From a checkpoint of a small transformer trained on Wikipedia: rotary positions.
MLP neurons of a small language model. Each row is named by its layer, matrix (down: output weights) and neuron, and shows model dimensions 0-95. Each number is 500 + 50 x the weight over its row's rms, rounded and kept within 0 to 999. Numbers have three digits each. A neuron's up and down rows have the sign that makes its largest values positive.
A block is one neuron, or neurons of one layer that tend to fire together. After each block is what it responds to, as a language model described it from the Wikipedia text at the highest values.

L5.down496:520481488445491481552523515485501568537492513532425482471608433510535530484439508523526455484573531564496562600502464560409480450438458498486531599468543476468460427497473454435427549531579500497634534523488540518428564397531492519511535465521509504443560517548519435406576463482441543406
L5.down609:492526397407404498483501447500482478520487489508485574494416478545572578500432550480574468462473491500556467529664511547458486544529432540450478604506481520478552459549518475581435493494479521561666438450533456479409495480418416576558473571427525390466527606486473509491510525566487556517
The split-off first letter C (or c) of a word starting a proper-name element after a modifier, e.g. Supreme C|ourt, Transportation C|ompany; also hyphens in compounds like horse-racing.

L2.down62:485605563440484445509491563591510561480404428566528499420508479476474500513512547520440494486471497569538558537464509492492506497493449519548462588561545538483510460482458541493517367509460486516556498466444490403521554483555419483522531524459466495572592574609576448437521414482510409589
L2.down143:526568428483440539419645561585491522447487504532502582566505613566562465464489476519448466506515469442530498490484427507462432581496531442442509586414620506477584457492494530456635546517498556533468425424503530453535454474506486585562528485486478524527551524447578598437429488428535480563
L2.down209:562442450611473432521472506452501544515459444547496563503491452512593580419537576424461444439550504455465513526524495501545403500492602449438513467455470497464595475488397519481531503532518526489439515476540484574490468450563544507538547497502431561462452504488532414533556495432532532510
L2.down436:527579551568498510507465600521521484484461487593508514496432525379593451503626488571453542470575476566480550465565469549548470526629500471493518476547468540430510454489436547395485513498488544504564468544493490470533486454526437470544494495459517505507609500454533430563513552572509533493
L2.down532:503414409492424485488506423506398491497480420498440546496401544452589526489469509518442455508455483504517422528479502557538523494531542548411520449449466522454569437586412489525569565569533430510454499504457436511386428553495507435454548564494426528519465511515431501565515453371533454519
L2.down628:452612378601488546465491417492482419463491479545567533537464511581515442389501482578481488464495460470517546479486581491531615488527430550601582542444613468596432463515502495522584450529586556464571447520567562508486428414491555450419476499569565515484436515481470549412493517510552479491
L2.down631:527524420546488431536479571521538551459504514512540551589462505472473606418523584373512513559397497452466506460461404453590551507491555505512505504493513452491469439584439516516423651528502564405498495474553489436428525477560524488526513504461430475475463479543530466476535504522531506498
L2.down686:492493426514508420637449520551502496403570489603520631541435598478493560539480498589528560530531467482516546466503519483497422521475506391461448512439558438536666500503488484474604498483486554412478532515372467473501466508516533577474517459484492517512472516413504493600436439488501451458
Short middle pieces of words split into several tokens, right after a starting fragment like comp, pro or M: comp-ar-ed, prop-os-ed, M-ar-shall, including mangled accented name characters.

L4.down142:547368530498471528493546416530442487563547504532540489507433485538510495505476471599509554523490475496547615564551568577497462541496591431491419453490584576409510510413524517497478554503555473514477553537549454534450519410475473524494447550415563566509486518476480457537463568573501508490
L4.down211:465556474474497478504564506488465388619529518514554468519458532469529535499509534526570479500514544464607444522443523477472524453552466413444495521506458578487517501440595552554571621316553510447488450544473489521490478471554487553501483545546447462582500482556509539515418493545487529533
L4.down551:517455502551497492494474575490491546545566475438485475506573510434467535489478573542521494476434525570477540534541472448508413536415533506512476524558505496522482545416421472491437566515585419515564474572492486491573584449464501538502551490392498430527475507532517526466435467399446514515
L4.down692:490538498424477525429526484535548582502420608475524496453481513454539445466441498456496453452509625550489571461465475540534550584602451513495405464535489488492487585508463534491475483411394488486470596501547482615446531497453508539484482513510434477592494460472493496567511534516469465463
Short inner pieces of oddly split words, mostly n or un after an opening letter, as in k-n-own, D-un-kirk, Don-n-e.

L5.down344:476540509461474477442556479480510477550549500571547541469534520442509465531484502623459487444578454572581501443562501515479499549472540457534516431439517506474537527538418468586599610519456573596457506478462548587498469471550609541527448520487484587536505596478531552550513512462473425560
L5.down510:504529588561630443507494506611406547482537497477422474523564579516502496453501531446505544587471477504606524566446484427523572585600518567521481541449501464430521508486502531512496503499489490479518497591515397546550396548421463526583538633384507543515510525568574471509461420471523422481
The final piece of a common word split into fragments, most strongly "y" in "man|y", also "Som|e", "m|ost", "l|ate", "Med|al".

L2.down292:495446411521464472414556529452558497516578519485572503605454470508509551593538434486582480511429509484640521370440542419475428457472436507536373556546458564544498430523437525469516637488460460339484560478463484483480511476530493482488488493490572433516528465562436512578550558548518497501
L2.down333:565532476535409454507496582481482479559446515445492515535486452527425532517508541558483633507564560484596557588547405494441501451519568476516521491485525513416462512536569598630519618555488465448505504591573514451502599492464481512449539508487486487503637470450498614459537433513462492464
L2.down374:467491427478490534543443487512535528593514549548537431523479488540516422495517509508466428494549420534511505523581573474408545549485609532473496471577388560534547510560589551526486505497472557496525446492577469507427589483534460469495477537387524488546518501408438607559527549516582561434
L2.down414:523549541484590486358473470486516514478548492557452543489584500469443477471540465542462477469429529463531482504552491596550433495419583439531406542486442569600424401523586449519532503405500450542483466568474454487504529485500492510517500527473484483466579456475478470464470501512511509530
L2.down459:517478429543455544494502485462528422455514444429441476476453379503476459473514488526502538497463526450598510459544422473509464591558494487481533514505594503468575552532389521522560507481515462542504512490495488487561543558476521539477483476439515519519576476503629536388505551463408490486
L2.down583:493505501471500506434524469455506510515516537511429479418519538571475497438446496520466452521367411510472585536462523548505483465606454511530499480564471558496558530479489551461520590423480578444485511444485541513433506460463527524506476428495494563539487505522498514552498537480506522548
L2.down668:487563516456483533424532514525476505420572487538562463492462453547523479520616506498552504512446487445555451560485492509455533496438578516543416511481523427468536467451525546498453641487564501499491578521519495472593650562449456483486482446506490451473575359508519558522531492533542526552
L2.down698:480368406439536519491506414501513523512578466545542561570511511383435553538526501581570489477429505471550515427473516415502606557442471527551465429502564444513471440554496488503589650564524448601435467472465433517387548580537511471486490554501479547522491511492545570456489570516494516559
The closing pipe and line break that end a row in Wikipedia tables (match results, league standings, filmographies, charts), plus rare word fragments like 's and est.

L4.down81:481455509437517457455568463519452539537505490532433559416529645431467528570466501465461452511466522441489571408519464495512464457494447548479549483579463473475571478565556463462472579605464505481457539509505433514459559526512509607470549507556458565430497519491563535430439505451535523455
L4.down489:468533454543501493506556519506474544541436450556467497558479531521543591497572523489543546525442452430555446473466454612576593528552505456577480495474420487506567442490535559439436564550511455509536547512461472437552557482483461467636429495490535436399523533495506465523518566470501516508
L4.down593:522509551494509470543492466519537455623513451485495473416479595424488397486485407583465488492578467457555442429477563539558490531511397440438445494575529403488599555520576498409517428457474462463522530498491594469511374534497493489500418465456551444505530464469547559472523514533566501519
L4.down637:390528530488523547554570538577532554492483532534534526557411472470533488498532394489451469424542411495425494553446583491492497571543532529537528550457446447448665493480548569515575573498525399546510515569506513573550420419409462392528477539444510476461555469473527436493534465540536548470
Final or middle pieces of common words split into odd fragments, like civ-il, num-ber, receiv-ed, wou-ld, a-ch-ieving, plus possessive 's after names (Ptolemy's, Short's).

L5.down42:526503477579548475408484495483512527569516470643443461478446565531363465529486605457528470524565510494461442499480488504519479470524561528452498488418480473430507497511421491506509589550400553474411477536400477606579465523538472472406482586526504561498449496585521507445576519517505439569
L5.down225:530454449464440593473490414512596510478578462547502508452492461500544523506487535441528566432533487440545484438398474493597424451496508547582458354465490495538525559454463535453531644523461505484555542546510478573464462503493396506519500505549533499442454480417410580600546479459517480451
Mostly the closing quotation mark after quoted song, episode or programme titles, e.g. "Nasty Girl", "All Things Considered"; also mid-word pieces of names, e.g. am in Mohammed.

L2.down28:464483351504446564401521525486461499491496559471445547460499547481491537482470441559471541481520477441475473542498409545496471470593469365488538555509472433524505545527422457564554627488547549482472455435515503591474520547457435487535433605552517446503578463462490588511427568522506525419
L2.down111:451443417524488471335475440556561531526502513556460532462527467472471529482456478532520478511464468429531479482551446466609453485584501484471503498527477456487449508491468405477510538506499522468429537569483610574502429628478479557480502556480622514498470398421520533511397539515522543484
L2.down205:570451477462458566448535411504515504474547339506461466484502544443575460438507472419447411536551453486529397509453427421490547495470502471545554488529507518488420455507646540503423506566526469527438444492526563455491593473512439557432526461548535491412538471559489442493431398475539432511
L2.down249:467441380494486486386489463516490473540509524479461496462530529487446532538444461565436498472455453355432533518502525475574448473595488486447505502558434436483496586518482526476513569546512531512450531474507510601530551531439445508532494523446534444520515415482559496520403517561460478437
L2.down262:482522504471481489522495497448538474428571462583584516448493528482571570540475471485509555550476401415470462440430522508533532413599479433629498451482430536439573417536478509525524577529511640550477547437549587553562549495501479532550487516398477508534459507546556396583480410534517484521
L2.down506:556453523589484520460533476499549451484423551548545523487488630481544511548579455523509532467445410392472449496515506485457518436554550470620472482467519448492569457534610522408526487532442538527487526561549575545506576485546588516621441539450533473522473538462525499541529511474529429472
L2.down551:480562545516536605541537399518481480524505367576387369494458533420557522524490476525422535495470443358450580545403509456473476482481517508525509516598463515494504500595550568513498516584472461558482472466479454488518493474436439598607484487482488442514504531411470524584479498541582503555
L2.down681:536464392478545470448513431489481544550554514497456507537399536502421466527506489500567468484513529424511429531544477576524487548511505432562485525549459459461464488477605433505534562519481569523515537456457496549405509488437511596549555560442572495563599469521580484529416461488573527487
The possessive 's after a proper noun (Bowdoin's, Denmark's, Bacon's), and the standalone word a, including 'a' mis-split from words like against and addition.

L5.down458:443440509407446495495514463503474585417445458544552492631435436524460554523434512606431426472498546532523520495620499517450510514509425586378476532523603504517536481497439445569524395530582459523578475511529441496444499482535556617493465416511535508487516509523453442540519481521567478498
L5.down614:527453502452559512514518471565527507540499541521524491507443510525405571506387408511434414496529517454488558423515529549463488487526445526460438522525461532504490491513493577543539493508513483608561541477580507506411505477507502472527496517487512496459523427443501433563473523542512440456
Word-internal pieces spelling common short words, especially "and" and "et", right after a capital letter in names and words: R-and-y, C-and-idate, P-et-er.

L2.down145:429468500490554444539550603507390450438472490492521537451625428433540429488573450435461570451440590465496494565543548585537449576558463523527467514459453440543481545529437469593470449497538564502528486531512447422531477462444484527508429498508479567530482526593435432456464556432528525471
L2.down345:497518529420417458465527468447516428504468518434501607473441466418461505462476428479493408452498520520507521556564446486494563480522555554529535519547420490507521405472528517546485378444549461351572530570565415464462521487486434546410528577518513500525544551433497439401422522525416494489
L2.down458:477376479462528501499397505465461493424540649425510504447443435564470449464642501451591491489531490376413513518552486558486489414480526442557548477586434501471512494571487459545535477416613467549484553467399545451486528410516406496539438476512472510510481544486526496523470404524491595497
L2.down466:477493484467540496453572525513445395471488419543499522577572497458484499564541480508492501497493497506516468487508569532519452523501483459460536477495523439446586534487478489471576509485466502582519407479446523486497395472519597513521447638544551541501405509503480496511536520465438456583
L2.down503:492508468482451536502467524494525510473437373483467459520486510518446460465515429435586502462517448457552440505484522425558506603554513538434540528631506461522447517513519547558530559451517475480516438524519498425505524452479592586545458569461466586524571518495522504503500482404491508578
L2.down588:535450503473444550520546436416455431535461517488474558480525457416480527512483453497470581456519525497504562535471536452453525501588500439494499403491533500548528524477454459591576609515501463539468475484507553538523511412402597457606465449489457496509560493541576444445529545514527539582
L2.down663:447480455457545505468493526495467503464515465499546513470515502455514568441445552474413512448482474499587562507492383498432488465459457548455472519564514495497448565529433402460537501486486455458573532531569415600543453434468485447546487553465511434568485588489358426469475596463541494455
L2.down679:491555447481484546497523522581510484520437490488464436474436571508530552447539478557542545358540488524505420566474524365462488512555412521390511446590488503391532563543557528588495589464508533521588499504512482490413572448491501550470467450533501566455529629458407456535477437511427537553
A lone "w" token split off inside a word, as in t|w|o, bet|w|een, Hay|w|ard; rarely other fragments like a|ct|ually.

L2.down131:480503502490461553449536497462546610479423550511572456583514533533514476505523590473562477511563494594482572532431497505423532464553504452543621549465520556402448495422483484469475483487533594476534500465498477552431522487480547496526475522524538518542572527544567558474567490469581502493
L2.down204:469482495573497505549457446552570533504520430454404545441506467469470485441459481493511556448547506519532539588477466467415492488473538456513513552521506490438426486517550482537551567402518476456550489478471458444501506464525588477466509368474508553493496473513558483466545562399530470438
L2.down299:521412519504564452556528497503453475459523427567491458474480452597474499422482534529464498427564528450570507507419569514572459450588532520471553473555535573541495477562459461473497554453523471433552555519534486562492599506463559510433465495562474656414561425540564476560492518582505629440
L2.down372:442451540530544562423525556609526482402466562515549519488472515539525438473553493527544428526428511407622399431481454536473536413519441558502520543485521479488495457519570468541531526484531511485472568493498456449472519394592584526546439455526522499441523516480581521521504469381523438610
L2.down546:423452503497510537619472530515443519522534433471578499530616466589519515484494597599530468492620495473514528512449525531568481434507483459583489476454434594545574366499549534563442464514576514507526528455486463505459544419622508469441537397491570481593544483573523490480538464585591539509
L2.down557:503535531491515429469502462480536498529565521489539318491537442482565560570521535447432446481575452531538522522485551492536521572476514554420448494576582608431514559537461432435448456495419483501506589562520568516555453465555580538424450499482508622583430593539468456478463445557489474486
L2.down560:553570479444576514596564551523510483382501424467474505489447505595555527428474446501526508456524506531577570430411483492472517479499442489592492478473488493439452484542462537407440512507458493534516582452466478459512536417517502506429454512428567534547447483526421495563539458481581460563
L2.down658:458580422453496456561530577502494534489519498519448526520424451446451505563488527440560530542490450399533471564473513519436483516572480407533501490547376489473491481430497524478411634423462529390556471429439459478459533524514451421430514469462494588545545465543503485525559488502405481510
Hyphens inside compound words (mid-90s, drug-free, runners-up) and spaces between a month or abbreviation and the following number (May 15, No. 28).

L2.down20:428523613432424455481511399499520567473521503450469454557369455533533564378526451425553462514500545512413588526515424443468534461480458550558449495533444444651574605554484475438492524514546496454492526521535463429406464397481518521499583512489458550477509472411471532487544472361500490578
L2.down93:487475512543494515548514464514495566477490493469553565468566455571505493488546523560508511530492484568554445529596394470472471510395532518487472460448513488451552518518488500530465650491457503643477525508552436560430514481592519478474479543543383603576446479466500509512414439490529472523
L2.down106:454506484463609473475451477591408561472528560509469531480519473548492460458532442558556517553478521455444479426478437472465552438504554493467575547479522463483521524466456439468499544560404525487477521524394529523510563505466490480544519401479485594510493599605507497491491483459469487544
L2.down129:585424571586562563511557446510463554433531503535539531531491580530499444555584444505595556577567494481522441438501478590618483586511519498482467444511523446498578556538525468490491466466478459560421486456555542573614445527525468487471574443473441568530516529422498576473462472461517534479
L2.down242:560428538463587504466579557554530383528556465419531570524500510487433517501491523537503573465599538528495586566511484449400510544518517539519582466532532531458543509502422441504472568499496543488480540396515442542518465426509505557438497505509551576558482511503485473483554494461532490520
L2.down584:495452523547543537428620457515474444507483460655541500524455444508488468477594473524514494419499449531460409565576582462486493576522465504404505505484533492477534506435517514435484436482502555494468519442487592541467479540575524534437528477486558549435542570514384450528529544479612430520
L2.down585:394566497407552503446567540408536540391497565443497503520501556468500498504493451488436577530519496479515518484466453513552480561525492533497504484504585516420532516534400492488603623374478447546505516438467546561557387517561478519457416512476432524523500468404446459473389483440552451516
L2.down639:447415453519500556461574524537494568410524446543467517528566552523508568488524513519491506456445485494516527497478451508481506507542442514530437521414487473468469564452508439465540676572412466586474579414393489522467486401474540434484507463656511448410494583459395478529491522428495434500
Word-internal fragments following a consonant piece, mostly "and", "our", "or", "ound", e.g. Alex-and-ra, Lab-our, st-and-ard, Scotl-and.

L2.down91:534414446529548450534546493592524472534494535501511523527471532546442512545515404528522460505500474469481472484526511520416499506540590468546503486531519440422488469458485474509528592462515553572540486543488428566400527417518590514477526636451503476516468492547456420519513605442487432564
L2.down184:489483484509536378468531508512581522577434477539551426551389409509563448572586526513534589515507444509440476507529426509408559488493480476629457485512532414519474436550465471492424436512497551433503454650397511495389458473488619537558497512438576490446536605475527510485469491496493574474
L2.down208:463462493484527554354563510494414537470451474498470535616520432521489549484554604458524543449494409454505456582546560432504527474406561516502547473407493443531498487491370432525534596462603531442471457514509448510417479546417515535554530475539516546570470555547520565471463510409541552506
L2.down277:482432465573509479530540416525519533558510513431493540529435525571489453544485523472498539480543509499419566512569463562506527506530512501453561528427537523427542474485557534502499710522535596554511500520571564564475534468440475490496576524496525527485448558539495533446539510576547469431
L2.down309:547530525505442514518581532442450538559419529454489561497423584492540468446569547441574484501550450482585499497555534531484527552443473518502552536455483498480456512524506579523517553525587563511461473447514563443501522524572512501489394520546468434511511556489547551450518447523509498449
L2.down547:449545427472482462460542523489555480577428505591541561498447436590428556414505554567565454489505487480557557503518503474477483522484544545464504491527583544541443462466474443527584614518504637515494512512464472485436570428464514530395542604500458574522499562542536494581417444547523485573
L2.down618:489501399411449447560550566526499519463497499498560553517403543562537600514527519449511469484471499499546435445487481487490458577550446433490545515542497485425461428513599557579526598414604512499511427507474478550517580527535462573496467533552516560505526590459536542454438510500596478489
L2.down674:495533403448505526524539524483593513439532531491553503548506510612562543476487442493577508558479523472479548552424464460485480592486451424432568567514542513399486510554528523544522702450511529541501481518510404531411505486478477443495507424531525534482513665527536555562402529473511508466
Word-piece tokens ending in n (n, en, in) inside split-up words, mostly foreign names and places: Zoltá-n, Divisió-n, Peders-en, Califor-n-ia.

L5.down147:562535424486459542348544511484518415571420528427576549430496469498466460504501505414504480472563481589465504399498472493541499539518406576567499522446575522458510544544606540520505411416577502598461533491413529536373513515598509467422479523485529525510578475386479518490497481567540530498
L5.down592:512497584583360463485540348501513474441459504460535496388557487442590403505498508497425569473539450479526582529566501474401554497464470531468469515516532541495524422593545445529440535488489521526486492493484434509567489508529507454509485492578403562517534513485502544452479502609493535568
Word-start or mid-word fragments of words split into pieces, mostly the prefix con (content, confuse, continued), also en and at (presence, indicates).

L4.down3:422394516525496490516491531509494573425526526461583522623500487504528516508461552453505484431464460469488414561564482505401477515519502480588495569538423521511458448521440440535577554585525482497526426465544451453388417555486466503460524454492504513448487524374479472597567521444500507493
L4.down148:521461528537541521635560443510489590483478518538471415442499496428400497477546486534518518481499467471612447407464453437496453337459516542472467530494457393525567508551562520531521590506440516520485507444513536535479544518552464592619509497462456499467494515568542493598454504411421527506
L4.down257:511373482569545553543481439473530505526476494504570391560509492458523456535548495519564613551437459493509537533550415547531533513522490513466523564510563492563547622485403442488497647478483468599518559450459526515513513552586443495497493562485567507380517514569489482533516541525451484556
L4.down434:458497436502500484492522594468520545517513528549495553582436450470462553412589549421551487435387522465418474518473480525409593421475545596540464531411606458499511483466434500469597551453436481468416484472393513396562450519418507439514418534520535564488432530537435328573508544464566562584
Word-internal pieces after a short opening fragment, like "and" in Sandstone, hands, standards or "ack" in lacks, plus the century piece 20/19 starting years.

L5.down105:525516510442560554560516455519603415556529508439481548469457495469517407572501529518463413552548371465428477444442485479491467441621546571525500606479498489481577452490586607500490423504566573458490479535512564494434483511447515525575468457430471516554511558514503539463542511525478508564
L5.down164:463367545474511470497512491522420488534601534498420446513364498548499427507520519527484492504487555441512510432583538515538565592552538529485503444502447538475484406514492531576477537494475525558491506583616525560502500451465450570595567501541438441485429460527510520534563511502436429578
Possessives that begin a noun phrase, mostly sentence-initial His/Her and the 's after names, as in "His parents", "Jean's sister".

L2.down67:560548453543532532474583473507444525497504459527473460464522564450454500507522449498428439458503587432491563529484527519557492488491418551506381496529476473439485459436486550568427666485545509455577539504474403497482542439454489450574564403540432545503548578530491422518496518359464499448
L2.down154:513436462554480459447509494495527562551616461602536529554546401449530531556571458449551543464433452371414563429414499566568498606592510571559517493399505503515534448458553486542474536478478554454483432492441536464467489463456529514467535497515592532486530520510492482506616502491491547584
L2.down351:576580497544503576448450430454558544434496543579464498513535384503380509491519473453466500525472597461462511544523444519590524499513574420488442572521520521553487421509566446602518532489455376504494456528502461475537599569503443513522514510451518434421527480518536493539529504520541502537
L2.down444:551560483503416482466485538553584494604473457569500455495417563454429567502571518498494468405472450489527405569439523524564501457491509485492509558452543471546516415503517453530461625467499501449476528552499435456465565404534434486506503538468545464467588467519515535512542443463475457485
L2.down476:410389510507478568463507472510574435478466420491490531486500545563487513497507556518497539587457411504482455564582552487470467540461504419496585413542484443501558396485544499521546464507469557633459509492524513514547585580467546571632511568451447528466362484351504503443484507551451483451
L2.down542:533431578479514529460521475475529489461504446532476439510538577496563541551555492480485613493524457530519528542494527478466529444507527431566489500474518504417530450502563482461437615520486576564478536447489587524536501624518574522583490525427480480426398566439516463514465540547455433543
L2.down573:510456508459381544614490478448516447548458563425502506444490522474513545558503557421616526514475430452551422426536488530483498430565497575468497469517475483490584570404550445464525484489482466571504506555394598582532562436447439495473494521517498468468478486513402513491504447438503465473
L2.down672:575512503504560440429578529489624428544571603427501555473410489464448497558553473462593527452510455589437495488576541430567463558517464453555429477469530497474533447507505454412518494411491488511490493495477519463489450538522493534492499520562573494471469519485460564513480516588617609521
The subword "al" inside words such as It-al-y, nation-al, loc-al, Tot-al and feder-al; also "==" opening section headings and "W" in coordinates.

L4.down17:461544486513462522550432467495529558483547567529485553476566572608435452435520500511401500442561543537497459541474492516559537539496439536552427555493534457500511513502449573509497546542502514479405546490500414476497493403470500504554512604507512482516438432471551485422540449589438528417
L4.down105:449550434459525462497469562547522461446532492403520408559480451559532550485478384448472516474490436497437547400555407493531436572473485468474507606421509396538560509454420518536451617425481495452589542594500508497516491468525454544513552518496457515525467532371489522593465484468453525512
L4.down251:557537493515440465497503619454536414464507565469518497534514530433480498460490543515461530443539515572576578544528563558505595573462488461509524489453582383452472466504494539503491569579477514494484500534462419426509441522518540627432492539411415562463578589487522516427475425491544541487
L4.down575:433518431542472467581544517517444512545463478495502456515440508499446436578496528546540481536530557538511546494520552555431566533438560589448520496572486504563395426432542507568414374408541453498507498552486501452424531436512482486504464411510413465557474490546492611475474562411479502441
Short one-or-two-letter pieces inside a word split into many tokens, mostly w and he, as in ship-w-reck, c-he-ss, bet-w-een, Cra-w-ford.

L5.down333:543505510516467420475527536463503480550517495454479469549482405470495505424436464548445536475478593669566500577489551484526443533433478482495581416548585562522483421535479474554530361465512536430617545448483415500445519542476561559398545431510515533450565551506503569519400518552506599477
L5.down477:508520518573494469524522508465473544501481519500523455475499594474494540459452554549525465391527410540480461498536534444464543505447451510556606407516471533460528563456572457497515560504576522539498465458532480558476470499510545511431452550455480588471531524543518451496541488534471529548
Short first pieces of split words, mostly a leading "w" as in work, wear, wars, widely; also c, f, Y (New York, concert).

L4.down1:477515489483546472535562508505517524443493491577549625522415516551580458393494532597456593521484575483422532523505464472475509473509479472586510580532509488515515498478517499596463554506401498568487565465607445517500496417413539470479578579456549510535464536634536449465495502553527545473
L4.down118:476557517431500511522525428576483608414542571529438506494434433423456475547505508506568479439487520594519518559496425504474562547476441533465501477395534494417482536553500474607455535563507447448503501466537538422405509526474539546543483541478498526554531522447442578465489462520528516505
L4.down415:608507486516504451480574441443425487459460546526461499496461538510464485492438540535541560534453461579544512510437554556478505384482570513500426427404475551464572485534433526504445539525400558509410517493501443576513492459485500490392475445518467552548509526546496580500497478603478494515
L4.down672:484483389568473473534514471542442482490439576439515506561449515548424537525464441539498537395426465495551527406502438444551481476494419511452602418578530550538483482478430491495551567467549423516482524447551520469519512508477457468451496472473400550610522513481543565571554470441454534498
Short middle word pieces inside words split into several tokens, especially ig in original/foreign/significant and ar in March, also id, or.

L4.down112:568483387492478438513531513518458423535479434508556539460456549461507588469522553581591552429540456416459490465529519429465519455561573551526506508548457428541558477420492567454547594495479519467521406568519459486537548491551491435558520558542453478435480575450485536497471531548431498541
L4.down241:523480475486429502572389468551493458478439505586477589504499482497449587565467493579467602540545422562542494473481521525511521460490595559461446481553502497493527499465466633496512636447488533408551452562451486536465479502623419456534471461504526444424497511458497439534438547521530518470
L4.down386:537524415458505432430498471539527410521511544501536587490508486575581488495533507540472512539541528510528506469470547505471472569392457514480477469552515549507546518452528525529430514410534483498499433492428416549527556470541487463455609473629476397526496461569596485413446446522448507426
L4.down408:475598501594461467525527565552523484443533404540446450519548462575604559472544391456452559420521550531543527566451482433456520551436512519466480377469526417526521510558554486531473534539462490386523454473464539486571462446469464562473506487493489511424414540511616549538527518427545416548
Short word-piece fragments in the middle of a word, right after an initial consonant piece, mostly ar as in carbon, career, barges, plus com, ap, gh.

L4.down58:514518499462409551479525488448456524453496553459469473558524497457452479429474485512547551459501533461624382586464514517531517450605541489512591507492485547472551417585476459572456503450592554421476485480538515597461540506508600509534463505521523509480586532497540447509552475543500516417
L4.down68:429595515437577463490588447484484560465550489469415515473556496515548389453547496448507525504535565492491475535497456522525473431477500509338541509526555391369509544438535448491441505508516474446548495538483442485603496410457496540513550466461494545402483440511431527450498498497545487546
L4.down269:502548490483531481444570476482443435493524485467491560489529472525454520525470467362376460529520508553441480517492598527522501471563514564525512416477523504452514607501539494471610404468484497463440448499503477407575487531472543519543518533528536672506533580478481483495558494471439547470
L4.down432:522477444547422414335520464453580480478551549589432490589412479529515550453469475464425612480406475498499511537543404515438502514557597453579534486453553530508576481498555445491554575430495555434444553487480495472529466579495524514546500554428514505530546519422514527534550597613428526478
Coordinators like or and and, and hyphens or dashes between paired words or names, e.g. male or female, Pro-Am, Mexico–United States.

L2.down210:497548547528556463490497484521443518504479458403476626533522471507441467480450412532537520472491480563505516543501521518460447550540459529508576486451519582504473468473447425530526428441368488475571449472628454459457464441533490444556402546419460465521492452509428538477458549424509617461
L2.down235:486602501547467393488564523453453504589525535521508464564543470558576528463494442520430517461415488523508512460445438485477447521427575477496513456482577557537413417580516488589545578495490490449551423487461451519457424553437495435441464482471525427478425598415438545569483460529457539443
L2.down369:496517525512455439523503464588452488467358534565491570535486533440421426452494494436384470480455515509537510551534508471492408486601528517514531522535544523563506481513490516499582560517462554539505496484495468461588522504452510557620529533474535486446515452463452517440459420421544508516
L2.down423:485564432399487438503494582521501473588521527452463447487520562479461518462540482578491533449525449499508487461536478487487420428543469522470532502519450533538446468458430574483540616522506454450511484538455517576522477567485474524540388442457437522581510476494480432472426519501483486488
L2.down450:517518494523564449538455592475479522506503489512498545510466512578524473429479474594502566483402530536426589537465421536534515513443504514493507516473601534451526489499549414612542570528454574474496510531392482430516546453448451478508462573571543491467384672459376531522513496533485437462
L2.down498:481572544488405443552517540425492524530463502597481475514450485434523538515479440547556478503497496490499551464565477613493485377498494441493527478509433553494440472399497487557511540480478457436522409440568469571488483532469499599523507502554428473527501455565483523525498418610533557550
L2.down501:548472530506549487425509423612488502535462520513412511522448498549553519363487570532487505472481429444497535566521530481520432523461508553453548461485556492483475513507597513431441535556499588516493506464430538495450515467453512510425540440462426591467449425532555507451464468473569510483
L2.down553:581564425506559574527527505488509529498565493400549550478456546461552572521476482399542509473458424554505530496560448447550406539506495505492443442473564513494477528448532541573496555496526579454546480474532464419513556509508444533542538575510493471501424429455511529440507445507566474519
Final word pieces that complete a split word, above all "ame" in became (X became the first...), plus closing quotation marks after quoted phrases and endings like -ation, -an, -ter.

L4.down23:538467461498408499459557456398421509534462523483497476513510447520427445511572415450517555520518552460468503471505488558444532437497558486493518511450454571505542416530506372623423567545521573545535495527470407564497587490474503517527512485514607498514503540498521546508566469544560543553
L4.down37:508462475482554528495566512487467465487527443515527491527513533463459493558479484496516477478465406513580464541365608503525546426452465537493543531430568491561476458631451506458515493536481532531504449388462467473489375521542466472477407494510496546447532541534487581572539542454481556441
L4.down463:526543471501397520569536527522499516529474443439527577432522551508439612598542415394399566500487519524533455569549514482442565509526462449601506549485547408521515456449456395483536681501488459489488505444420421513511524500489529512519522484464578453435553505504512463497448569490485504556
L4.down488:450542479503478439449546560538523536649585480511550485517547462454470427476476389451538563480468490468501505467412529452501527505491456502521415516461522465439532512500532548556424596512537487447508469514503446444344545411514473536428463608392598551539488466463494536492479511534418532450
Fires on the "==" opening a new section heading after a blank line (==Location==, ==Career==), and on blank lines before headings after lists; weakly on mid-word pieces like "ul" and "ric".